config.toml
head_dim = 64
vocab_size = 2091
attn_scale = 0.125
parallel_block = true
init_std_qkv = 0.0236
init_std_up = 0.0236
lr = 0.00967
lr_head = 0.00936
warmup_steps = 200
decay_shape = "cos"
final_lr_fraction = 0.02
batch_tokens = 262144
doc_mask = false
train_tokens = 921600000
MLP neurons of a small language model. Each row is named by its layer, matrix (down: output weights) and neuron, and shows model dimensions 256-383. Each number is 500 + 25 x the weight over its row's rms, rounded and kept within 0 to 999. Numbers have three digits each.
A block is one neuron, or neurons of one layer that tend to fire together. Before each block is what it responds to, as a language model described it from the Wikipedia text at the highest values.

Description: The word piece right after a lone initial letter, especially L or P, in names and titles: L-av-oisier, L-e Défi, P-an-athinaikos.
L4.down674:533519492512463468510494524432476532476513467411486500490482520521488481510493522508500511467482506471516491485485474530551494479548487494528483505559452511510464494470469516501455523445496495454453487526557490465499503509499527474537462467501469536506538503531478493500488478493498468533538531504546507503455502517530476551445475484527462474514474519495526501545495500479535495462509

Description: Tokens in sports biographies and stats tables right before a club or team name or next number, e.g. plays for, loan from, table cell bars.
L3.down141:533490521520489476502489522474525478516508494533492469499515467500490471520499482489467494547489509487511470495493530511526461501497459476493501518498497583472517505493539541487504483469451524470535532497497470461496479463471483515477512537541508428500560512521491491512513507503473470508491498488463486518490480450491490498488449510507506482523450490507514485493516502501500499462529
L3.down237:510497489510477556497496499506490505517497504500470520456480529508492523476503512487507466466507483528527509462504504497539504534491458511482484509512512511494536475504486533547542520530518514537491485503544459474500507521576488533496521468504480541498499513518498519489518545516484489506566477530476514477508506509533489527437504467552483514471524496482547446502501481483514507463486
L3.down550:518491481449502469526437520446506521480545473448508530482471533505526517512488519474497515500474486490503474507546446534523488484495539545494497476534487512507501504481509519509532484505482445500502518473476520536511486487520472490502488484492500488493485523501497479507497441525517488475472593494517512540510492528477501486498534456493516499508552509472471502459535497482489444477485
L3.down777:462467548536537528547476466462508486481530512499513503495476479509470485513526510480474494494535534456510511490494500530470513472538484460527503471548510540505450517530532456496505502525523516503502523478497487486471521497519476491487530490531492510524474489447458500520495518520507514522462489518464495466518477476538475505566480503483486485507489480476501501533493476466502476467490
L3.down854:450436468519461482507519526525497508516560502503493520491482516538520501475505535496492507477484484458519503482500486457496501444479543482496446528507490459514450545463477487547501493466502505519502496489472545541533475504497495511505532480475486468466483482449485500497489527506529545482503540494487510519524489509506505494528485526505515495474534464480544498493509530491518502520496
L3.down1168:471504488515511487504507483489459512547496498490414498496492509482481474512522484518505495494520523481498511492494493521525475488511483476540487514494485490508491531513516479496531509470470516522482505541540515497490514528476529452432495534492542502498494481520499455483534473439497537501473517506510450517524523460506485517469488497501485490561496508510490456531506491517466504522533
L3.down1348:480517441484520494488489485517461522447494518536560521506492538491493537488501492442497496504510505538480489503509477543471538513500459523514467500465539510477483531513509501460474512499535495463494473498500466498502480507477510475486522504502516519453520547453539503509490485473491490466484548525460496501524514521513506543508548518476489550510501483515508477515492503477483519476483
L3.down1535:481482477498489511526504444495527489531485512491524483467478476530519514508503543501491452538478519491465493486510485538482549504486482513514460503481524523477492497490507543504464488479528525529539503498518476462508530533514511574526470484491518464521529503454539514526507453531471497483561512514462503551511470524488488486494471514522442508514501479473526506493455529506479516505518

Description: Word pieces and function words inside stock Wikipedia template wording, such as census lines (dens-ity, famil-ies), "Population (201-6)", and "goals by club".
L3.down354:479473477476525572488528484487490546486481503458491510472526514456483486508514506505510507523493497497508539495557513482507500506487497514500474458480503503495533479518489518538524523475438502550490539486496488512483526524509491537445519454499520515475477560570462489479497508497502516491530519494493518458462548486486515517496515515509495539496479517488465502477535491517482521488462
L3.down805:456532514491521480518461486498519491537455494496531509533513499451512458506510496503506478475483548523502523468542528488508484464491456497500525491495487482489509513523481499528486507528477465588506509467499547539507443462500565520520477518463483522509530492544497468514488512533503493490503515519527438547493489531518508509504515523491519489531546499490477486491507518500514496488490
L3.down1128:446506497490461524520473439498486511522515429504503503444509475506497507482494478524487497505504505530482523478499474493487500451510503485468486517525484491489502544538456517508473567495497494470481452510506444526455485471521533524465514447473520498495547513466460516477470521487503482501525487534569492532510508511519459514504503544525505538493509525462509541507520506518500525561506
L3.down1195:523465536490490521539470503526513504486507494514494479447528473473502487519539498466469506518506521490502542502530512488521490491456486498482463507509484502465498528570493497515477480476488480544528555499486518500460519505467517507483508507504505493501470484557529519519525532510536473474491482515517482467490502501524512515515507484498525489463497541491489537462512502493467538504507
L3.down1281:499471530475452525489427508516501476529547481495471522492489466467492553491500497514499517490526502518511525498491478548510507521516484501462511460493513517471481486469492520482526524493490544535493500499528505466485508507487490519482466503495527488518518488510484528520538487482533477564511521485555510482473477504516482499502481441471514501562464477494529501476507488451536473508544
L3.down1286:513483521519478466459514495523528513491508483542554525485507486492492505480483485511522493466509502492523492501471523452508468516488519538490471540500506483485503495531489489509490475531563504503480506476513496519428509528532490504488464488497482541523488490510537480455465572548559523515524515488483558520495504496463466521513474532493486479462493472508517468522481499513505504516536
L3.down1382:453486460530543514534472499482471456523498518507530507510513493521513458543440469466465486503514520540485520472496520527488517522467536533477543549475481503447481492508479504511483479502505495509485515509471494503536511488495467513531457508491486526490507490524450513500506490487513517519512493530500467510500476477514463513506512520485504510482495519528542493529517577528455457530449
L3.down1466:422485506490452504526487469506490493510510470535551478454525531449517552501464468524511496532505484465490483502507449477516472510510477500478484541447542513455508505550498510488487483518570530518466472474515462515490510499495497535483486518463478498517485519499492497546512529499469511513533450530522499485477498472488501542497518501514504509516527472511514455438502506513497553535440

Description: First subword piece of a split word, mostly "gre" in great, grew, greater, green, also ter(ms), sm(all), orig(in), wh(ite).
L3.down208:474500486468466507538513484508490480500473496476484500472509490498487490550501487502549504474542538515490526505498517512467484531518539480506463485506486474444526504540498523545532495506525496494480519511502492479506549516488496496520480533488459476496509537477525508498511497509517517533464500531501517562495530447490484506463504533505461479512499506442479471515512443534471531480511
L3.down629:451499533497481481484470484496498487491500491521507509504527493484527540472500531476519553498495493509494511467518466512502517517521507475446527529480544499466495543527515478467493516479485490545526487495541522518529510528485511533510566522517528495488501488483453552465539506496517478485501501465488479465468528551457512510475481477483485520478519485524589493535515517528471475525497
L3.down731:549510455485511479473485538476499532509517453533497500508484435494480493474513517475519504458538506516530504461512495510482522518497453482527482490502498571489463469534503515479518546517512495508512478504501490491474464478502500478495479480452499464518520554449506484478497469525506499497494500528488512511536526512506487539509504543535498504507501509545503470505484532483457488513508
L3.down778:525478557559507503509529514468509522531468474483466520496517502501526488428533515487525468484528506528489524558479487476456520487459483465509517531489515482531506535547471516504482499509534515494511498505489480479484460473474530530478516499481482503502517482495480508506457442513522432522521490498492499506500497477500493574487468547481473537473525494504461504493499478533506561564508
L3.down802:470497498458511500459456533509500476536457493494516487521495492522502489473550491499496519518478467503497519463502519476460480463495513500533503518475478504496517524500477494492501488515476530473522495513520498491486493506520521519525498513474491483505524494477542487510510510463487486520491528512504487458504483497526455492508553474520531492504481481487470532473534521525472493473452
L3.down1169:498468484489504514499491488464474499487479511464488501496497518489523495479491519445517501464487559526529489494549493494486502475472495481441520499493477513519500511496473510473526539457493500514479484523512499505493482466521513491466524502490522536510498447512478534518537500500476520491478504503555558510526529523493501507529517483522507512476519543484518510513513530492493516490516
L3.down1237:500495506536459484471440480476484523497497473526501488501445496514489535511504547490525490515522480498503520515530531542498513476494489550488517506521476503501515481473522491487517495516486543493530538451544512486523517497519568471545500523518496518493491518459504524457494495527496516519479517523488509505479497498492514535498487495465513509546462490495497456458522516494488504513484
L3.down1529:500504497518480478495531526549483474492534511463535458522477454504484529470523471531514546493476489468534517494515522526481471515534487500502552497476484531457470513494481506478487469475520500504494539486481536517507471536546475521513499450529445468479461479507474524475490482486494478474484493513515473497518581521513487483448467456522504546489498548548454527572512469534526499479495

Description: Word pieces inside sports results, tables and match reports, especially round, stage and league terms such as Second, Relegation, preliminary, Third, and scores like 1–1.
L4.down869:472488475510472463521513504496506503474498517478533504477477494481500509529474483529509486499495461549455530498512460477504489459498488521526535478512520489537506523492472488485502519449499486488491522516511549475507495498528491531497535478522493536516478482530494540480496459494494525479499485504476494488528482510542516534482475516489531535517509446448453461514491521490470522426499

Description: Last sub-word piece that completes a multi-token word in tables or lists, mostly country names and Latin genus names (Fin-land, Belgi-um, Cerophyt-um, Women'-s).
L2.down434:500482492504520489472512526472511546556468500532486507510534485519498519486539521501475500530482509502483492490489492526496498543511476482489491491517499520502503518521491544531473513486474491468524443545512510524525492536478497492487517468524452530509525483476416500509486501451500473477522507501482471543473502516534516490471478459508517543514436475481482529448514550490521531496524
L2.down492:503504513518491468508459529488497484493531504516474504512493472518478496484500528484496541530473495450519523461508465480467522509509505459514453502461497503531494523495501501505482497513522512491478482536458526534466498477522525476501546520409476467512548474535502529490541493485542535561530487510487514488496538485471505479510497457495508516553512517501529475515504518537519522475507
L2.down628:484482439484458481488522449507493540551489492514523466465477472490516528451493523502483498455495475506524497491499477491514462493489551472499487520529508518522526495511461493541506545466480507525477520492497519510531485484515526528480477516491475489524525497516469526482486511499521516537473511527493470506530490540488505521542513504529488516538534526497481465518482505473473455474505
L2.down1012:492466484509515517464490507472507504490490489492489525500457468513506466477521550496481496471497488515478490496530499510499502485533454485485523518547507485504506494489478560490485478472501545503507489473514469470526505454515473495488522546533497543507510537488519510503516511489478503487543488504504538505507500482547513474471447508502495521551514480463493481484455522472486490519498
L2.down1020:515475474474501517517496505503494518521549478515464559501469489479470470455470501496513477467531564478544480497483483430477505510495508475539500491497549541498486512463488505480481530537539520482506525474476495521489491479506505480475475508523503493517521453556515518511505502528504496496453479553488520467466488480492546492478507571505445485472511506474484473490460514521505503509504
L2.down1172:463532523505480495517510504456490477505488470516456451489444507480538457550492460530497517576512498460441498538493494536472488488504496453507522536504511501502461481454494500489519516448483471513481510455486545516525487522508511490478538503534463521489473483475517474457511476494506556547515472489477519534550569506489524454528484504511506507530526518513513492530514466455492526468467
L2.down1389:536502488519483502504538477497497478445468516523470535540495518532535466506533509457493502542493469475446540475488485486521487497515491530492509467473508445493481498429525504506479474460516493494515468523500510508518489478466504505464509488525496504534474459488478475491462485516507495501508475494476465497469504488535514532476507501521496519476458458459492526472486474527482507514479
L2.down1473:556505516490542485504518480512541531448473522521475539492519459469523461498451485495476454501553517476484492517499521496497525475515480515469527493501467484487509517559498504541479473516522500510524513485470468458521492500486464481491563532500507554485499507490498549502533433505488477519504507475520513530503507460514555522412490515513501450512476511470445503505531500490525502532465

Description: Tokens inside formulaic demographic and statistical text, mostly census paragraphs, such as "mi" in sq mi, "or" in "or older", "e" in income, "sid" in residents.
L2.down23:507496498532512482526472484472521466521520525427494514538482485507530516453509527562501465499504529501473481504514489479480510482515538478507506525533505465544487531493456531497498507498496508469530461530479515541527499455520514540484500483465538495436505487531524476492473527518488538517538474530476469510486568515506495494484483496489493479532538492491490501495508520511513500532481
L2.down158:424534468501518495479514516512432514491452474494471511459520505502490477515522486453477502503484462495507505504520533482517562466497442489514497509531481504499503516491508508454531547486485486510535514533514514493482507514516519524526468509535520520509513475502511524488521490479481521520467483506523477539545490548507529499487481490482480530498497517506523503521508527442485456535459
L2.down168:436448492478532500572510495541495503525488520538538517482486499472485491502510495491488486538537499490519507512503528484487509453512483482527532532495474484482479488529494497493545490526521521503455487478495533493523465458468525509508474527473500522476484496504490489533494490505488490512476506464526471525486457519502516516478515502517494507461526518510474461538512506513558480547488
L2.down247:438465492485526466535500500501517493503479498492503474482476486492484469489480519482512455534507497469516490521511462496469526480484523475506509528509495478482496502536475490504523506513522530482495535463522535484525486528459534485494443454522510476563480476540511493551498504496537445502491497480516483516523504508496505487517516474495496517497530514513513453512456495511525513520509
L2.down740:497492493456488514493482522479509475471470513525470548471474491494513521512510473465481478495470493525515483506493544479449548539487486492488493507513522528526477480475513500500455533528504494482501490484544506496491493468495454484525522493509559522504438530543489498480529519474552528493519480466492501502519460501459450522507467526524535502549500510502535461528525510450472492491500
L2.down766:521464527531495465552503471483484550503498489511492554497473499479468483509510492480492498515520508473501536512495521455508465493509497510517548504503470467513451503458496532501570537514495522498502509493512521474536470512473567516488492468478507470450496509519453504540490468467487499498500528483489478504463451507465519513493515550528489490473492469514518513537498522458510488544533
L2.down904:459466488506550533466460548510509509485506499523484521477491492507537481534471520498534499496474507470558495487491472527513512450503498508477497537514505487496493487492492471474518496477529460523524515494524460499492541533486483491460514497546481478540456462523568503519512484467517489481461536500497499490528462509467523466466511473481475519506484514511509504519488481511501518470461
L2.down1290:513489514494458502470493506523533492480534480513473462481527482498509567510526458481500491476536502554480513508566504507510494498470500468512522524452494503504478516502478466502477492489485487518550516463523511502482499487550479585507532504432458485477509498526511549472473499498424462468533505485498486522501498473501502545499490500477508497476519523505489493522521509482485540522509

Description: Fires on assorted tokens throughout sports Wikipedia articles: team names, stat tables, section headers, career prose, e.g. New York, ===, Result.
L2.down38:408473481547508491528511470493500459497529530511488552437505515536492535490490478492499495508525536534522494484476526502496512515521494462479499503472522536457494542498531493512490482465510513552537512507526509455523535497521491509482501507485509465500456477490520517519505525509511477532551473485488518496495455517523533486517428496553487502471490503509532479483479484508470498499500
L2.down400:488516520507503501527479498478479501480500496539464523546517542494465508495537506458480458477464572499533478521457531515494486500513476483561519521512477515487476497493506499522488502495505512529521511517543500493490447505546467515524490543503480477487578509473517465520491518487494499488514479537517483516483496496458556524498494485434483495496533486502531493470500485495510488475498
L2.down744:532541500491519489485482511517479470506464464514488537467504486482505479451527500471501479463524505528483528501546501482526470503489476548493500531515444509462545511499489491561519504519528524524535473519537494542494497444489503478494475492488495529491514481554492494514520496477510481475491521524495489474523507497485522517522494488515509508481485516488514465498507483472495437514524
L2.down825:472490492509513510517491502534506497501489442499438478483524496548509513496508507506505534503520506490513478478509504491551502489520506509517453502489503492478515508481499504516517509505498484554472502469483485505556481487488467496444507500520492489519505483523492492506488526530531460511532531504502559460543515529485500505533530481482503523467493506487458538525524486503510532507524
L2.down866:496467540502534509517476541477467520489514506553533505480527506536482523515473529509456486440462487452527477464539508467481533491530488473451536485505509512495451491513501472515488493496528520502529478496524465500477490480492497512493501449511511494461476489510502466478492524475496525482513542516521519516479458512491560502496498509488518508510516515486463482508492514455478527506484
L2.down965:441526500491545476519509448520440503492504497514475521414503524471500504456478477472492524487527502520493504498519508492493502507511473465495476520503489534486526500493581499559484551478507548524497535495518500507533522509462515484550530526518541499509504479480530499479487513460504495497467513492499554472496516530508511516458517505522481493462517486511517455520502485476545507488495
L2.down1154:457505513468513497488503455538504476511492505529486557478502496467489502492539461530509479479521497471484480543506507525529502514470523463512516479491514480508507529503518549496547533479487524510497551465469453498510475513499516461508516480518497565477472466467490506522507495509539533476469514520496507505500542513512516501488491536512520477479507512526498528478531524506484523487500
L2.down1350:532509471494473518465465523488486487470526510487508528518541523507498549510488456487528513518504472507571474476538503472517511483475504505478505478496479515462484537475490507556496527482549484543536495449535526479492488504532515513513514474502449476540498466470522491507500504528514489523538511544499483513501518574491490527510442507488470529469520498472528479465541516468465469459516

Description: Word-piece right after a lone capital-letter token, mostly L, as in French titles and names: Le, Las, Lumbert; sometimes more/most.
L3.down38:493466495474457466543488485513510490481520472493491490484502506512486513436460513494514482511516469507499471499463490502472485511497521525487536510536500487516540475465462519481516496503500518503493517497485527468502480541471479447521507491459505473544438525531501551480482513454497541513488483486505518469480517471516502520508512494478508499511529480525542514494474472486475499494489
L3.down98:459512507492529515451500443493491483544477533529487497517513515495492467479501502456443483469461499478546507464520525474495519477463486509528467546479484539555478481502500491490497526512504521534521531479516453505494547478518525478476513476527523512494479515523506472478511479509504491543481470489478498459510514552500498495460566529494478477441478510508498496564477476511510485492473
L3.down107:476520488582419511456504503536482477484522489492481470497540503441493541494512459522530511499508450505542481491506479513500491473496547499492496534541515504507505529495477491520477485482499514519464512503542503451516515512534472522494498463498508548494534465509491513467524524477479545471485457502472509492514492508531472509524508524499521509483533502478551494515504523522513488495445
L3.down312:543485443519484509480530497478520470465502510520496525515498465481517480499497540502519505478500519498491517455525496474476488511478507569457538496503510503525467527462493482470519490503455491481488504466509505501499457494507538521494517508520520468488518502488510529479505484498542446516504521501564514512525511498489485516449504495509521508488526512550517507472444469521495472544488
L3.down320:486521499492483526470495502494522482432537476510529490458486514503523523511509515506493495495440489478502529481459521516480463487524494535492533475506509454462478499465503465506513450502466482502485490504514500499480524504503483486452488534508511533501491521510529473493496593508521484502491558509528496484553485493499514508498466487504546493510477510487480503524516483499537488467483
L3.down330:551512524519485478502525517475454512461532460491484453519497519480573476507505470549555497464502489514524497500526538509489472477500523450500520510498490525485510517515519484501525477488519482536517529522504462489454486533522509497521497478487469484500539510540533492483526532509549511514481528494468505510450485520490486469492492498497457513514513498533482492506471512482504482490514
L3.down1224:509454486493496532508454489479494534508529492507497491501528479490518484514534510466496479549496490509524509518530487522501454484488544507513509491491537457493488472506505451520505497527465476483505450445485512539507490514485502529522515522491538460510487481498511528471488488500483508460520532454471474534530517507507491480434505493496485473513516494512513521457469529470593476470534
L3.down1246:513531538572518456465494530431512529467484551540541492502509480493530530516514481487478479512506542491480498487540522531523533471474466530506516523506511464493525518457474511504521503540501491503517462513464449503513569483518538542499504488515501506489486503439499555480527509458504552511507520489481485522461529520508513525525465446509451523486501520473526531532501505527528499521503

Description: Opening pieces of words split into several tokens, as in Gu(y/ide/ild), bro(ther), gre(w); also "a" and "There" in census income and household lines.
L4.down1232:489525512515543476491508515510521486518544538513488494460520515506533522509459534505507511492470500509489551498531497519512427528526490499510505538512525474489522505511528535506541483522498573501529512505488510519490488519534525494517476500511479463489521534499542492536487535472476507468506565509499500497466466467525506507459481498507513496534488542446497506479462510523479509501494

Description: Short interior pieces of words split into several tokens, often rare or foreign words, as in bac-ter-ia, Cá-di-z, Cro-i-x, Portf-ol-io.
L4.down276:465499556523521516466457501484521506484518511531502555532512494483503514510534527456496472544556461455481491499514489516505494476478517464464507526507470480490560474534543480484507469507496534499517488441480496502496448492506542514494529546484487552514532516496467514513509482530510518496453476477494480491447457537452531548501482498485507500505507521497508494492502496514493504448541

Description: Word-piece fragments inside a longer word, often the second piece, in lists, tables and infoboxes, as in Beng(tsson), Camb(rid)ge, Bolí(v)ar.
L3.down17:426501507520468545511506496527541504481545508497508476470473500431548523497496521506545512478487519492507509489479440525453482520527497486499441469501504520485501496511440476537492513543451509523514473508474502474476513464466538490482541482484533524525499516553522517479505475483532504466503497512488550479501490522521498489529497476469517501460493464507548455516533491491539474479561
L3.down466:484519490471475504493494499506490466491470480496496444505482491482501530525534500471559482485486460497501538497498505522494449483476486462526501474499465542475537459528510476534501530486479504527536498498530511520504479451491485511475488510476540479493484518530518467475516490505502538504482501540525512472553495491481480501547540516527534528481481498486447473521514479519495442508486
L3.down617:470515512529484504502497465530577523460515501514517504527469477522538543504509518508509463562518494456567444464478477519493496504502496520506528535476485496534524510523512463512537478517483490444517465499499503496452516472446507499482516515471506513487489530506471491495494506491474495521523520538498498484502465524499501488515524514523516520457478526477521519519496539495541477547496
L3.down768:500521510473492454487442526528504478517492515485491456448546544541500443508516473492500488482502492517537488541485544502518530491454472451474490447478519541524520530523501490497549465507504498494515529513512456464490588494493511522519498521509470485455505442468541468441453488472498478514541508475474494496521542497502504481500518482498485529525502495498482496491502500513522525475507
L3.down858:453498512495509491500518498494437501513487495525520504532527531482506501514571514473485518510506509524469511466504514495511504497476502467533553490521486448514523503491532491512471503497486507514502423497486475538520503488493494532530539476467529471471460484541548508518493484475463500476528496484509515489499447535508486549449518508506514472475530495499500485521491511521490528501435
L3.down985:457510457540482502479501522485482512503491506497539482477476524504521498523505479539496478450515465490493546495535554509514510503478500535523575495485455477543525475498474513485508497503495486494479455524490483509494528509535514503484497463504504540492485518524490486524489519484512482484464443568489496473507507475523489454494547494517498496507469527473497491503538512491476469515492
L3.down996:533544472542513547487484487494486474497490469515506508505514458476527535480536505526451498456556465541488535482496551484490537500476470451523501480477498462494489496512517489489471518527464474523515544492532506491467521515504508593466493478474547476546462524501481496489489459490488527499475493489519496471468492484485497529537484557485510520539514538464523469535499491522539520485516
L3.down1530:516488515474521492521553475509512489548489508560543465503520529481519503528474483520521486508495460494515520463446463477426513495468530459539471485480487526496475502479438494484487458490514502509498516497471503469478502486530522505461484515464505505486528475560505513496496498506518483459520423524495482511494536496518541527492538503518498508506484507506491491484525513520501453476522

Description: Inner word-piece tokens of predictable words, mostly in formulaic templates like census stats and infoboxes, e.g. mar(ried), m(al)es, L(angu)age.
L4.down1267:636524514501477514449526500505556497518503517476467537552483534509476533516474519472485541479508534514483499506499495494487524528506500537464477458501522496485472537475485509521511525469520501489491496490502466473462467546503516518499523479482483500517451518446526490534503541468487499524483452495469543485497492484432505488484473503512468495464453505499514532487471457465495513485506

Description: First piece of a word split into several tokens, strongest for "sm" in small/smaller, also eng (length, Challenger), orn, differ, ful.
L2.down33:500521506530563514534517493482503493518534502490528486544531536518489519485496505511526514526495475495503500508492508477546521571454500494505454506522493499485478496507473454438505469480537468508511483493506497455449482522474490510504481461520478503492503494516485469515515500502478503524478524504446502476550482529489537494540498506540458489480479514486564464493523501525501471490495
L2.down56:492493488533477499526536505552500486501506480520451516482559523490529514474474450468496516480505497458503495508490460478526508464487515505476495513511522482508468560524510509476521453496487448452516505503470532470538511511496511495459503500486496464537504557493488494537497501554487476510520482519514477482509489507503481444457504480484540522447458511483457507476451500565497505554484
L2.down253:454516510471505525489501474538516523502514465534555508455471469520486495530493529489522499517489502530473498489497487507505476529505470468499475519515464525554523483547486527489459523473505513487530514451479487497513540462531492527556479501499494493537508509490506494513503512523494466480513558513536495518495500530531504477529513455485489499537474493454464496502515501502502462498482
L2.down269:496539479470468500475508511532504501500501523511512470539533533485475500543474496501504506504505518486506497506517529477511496510519508512539493509478478467503533546451551524505478541430496510556469549497530459435495525496483486502512510557502512522476496495487487503536525482503536504460489514480515493473497512491478493506526502533525521544518487463519470526522485505502499521524480
L2.down274:515476515505532461502473503512492500532508499450489505487510491511501474509495477478465506506543467491482534498502546464486499525511458511508487489472473517496503517496489504472479554534478507510512510522497486509485492536490478442507500490542555521512539544444515496482514518522511474515487474507500500500506488457508500559490476464534504465502503530503506509517514536543486522454477
L2.down344:444483525530492523509482507507539498454527456515492486507515523503476442495496501515520518474503484520512495476488509491514462479532508537547478485495519506435496474474508474473479455530544499478497528480523545499502497492524518509487485527504509514527507497496536506536491488526458499487480548500474515491500454525558487499535514501528429491504499506478529512492513488496476537493529
L2.down944:475497487501490501478506522522518487503483496528509502497434481502457491504518451500513498508471489456481479486502523556498533517489513489527536524534494530485475477520490480541485510478551515495516486510479492529502494581523480470512502464507447450490513498457495492534543489520444483522484451507499522476498518506511474513529488486499514492501509508489511514489544487516443522532522
L2.down1471:505452545447524460524473495462507502514468481556503482533501481486487503502543525524528556528466490473524466493533511508503503510483473496507490492481514483484500493539478503438499502481523573513466497493450538510555512469508505502500507498479481532522443488536505502493501510519487492463498505469472493511520498498502462482486520530517467473525526516507502483495508488504483463513497

Description: Second word-piece that completes a sentence-initial word (I+ts, I+f, Al+though, E+ach); also closing parentheses after birth-date brackets in biography openings.
L2.down65:543474523505499493517498528509512532493479507529459491558481499565530504539513512509487517505495512499472466492499504518477521527491554483493524496485511508475514545468499487518480517500494488475503515465468493420530494528461524509547498516534484547465485522451504445534490504502520511504488507502469475493509446480499483446509530511507500477519472511484505447482559466531495456483494
L2.down101:577527474508472457509505506495514507514498486500515482474496459477507525455467525501508559491487491482509519518482482493525496456479542518481491511498502478464534518515505498487524471524512547488517479527505524522485500471489479468504491531457501508523532511531519528472530556495489540466516491487516492473478489513533499467535500502474563467482497512568476529492530461500525513512475
L2.down980:509516537496495464475518519507488513464550520477492502499527532513509506507450488399514478528551500526489468451481492507509500478502520500523450492466488509503536499521544513493534515516494519513510492534461541453502500527488506522527521494489488498507493535514476483497455510518486492500515476535493531499520451464489497499511478483506517483519500479491515526491476427528542420470463
L2.down1072:509487518519488534505500482459585499467505503491478487476526502459509501519515474492464494483493457484471507454510530486475504534510511474496540486498486499468563517528508450503472490483490499469483502518507508490509483505461518479468506526537448478510466496538460508494504520499514497476452489490514471492493484502534543501504501475512543483507477527482536480509545507572512501553482
L2.down1307:517495509497490539520510522473479498513497494460473441514529467501474463499513498457539497483533512519509507467480470503505482472477516539490499463495546483501486485527499472514507496487574528471528502456502485499492544489521460480508518492504505513532507488458437531472480499527470506483500522486484486478510482527521512486526478471516464505481472520503553495480498532502516545524479
L2.down1329:462475538507544475479504491510503539491546497539478473472514457467538536527471508503551520475524493480499473501482519479520529500471476506511505458503528563481503512512526505526505488503489493500511497514495478508508510491470554476506496499470523501473496525496433543526500493506514500453518518473479449491455480494512487505565506503470481509534512469458504529490485479519472492507491
L2.down1404:532487496448537476438535489526514478503510540521474514494488503514537507497492523498437481510464562526504490531480495496497488476530500490498553512529518496505519480522515507486498514501464561534533494517512448467493512516462466484480498442514501542511506497480509511482496495464487484497514504537492457485508465485494494554476523495513522494471463504546496496516514478526544477469516
L2.down1436:483495494468478527514497501508497530505479520484487481492523493495509516546526472508509552495533466493469475518481500513477541523452463485552492496492519494465523471490520536469477491515528497511537469508488513515470483509522509469491483490487490485473532520493508507461468514499518458511500527496508510495498433502538478461493573551502514476518527494512511470482514514513497452512492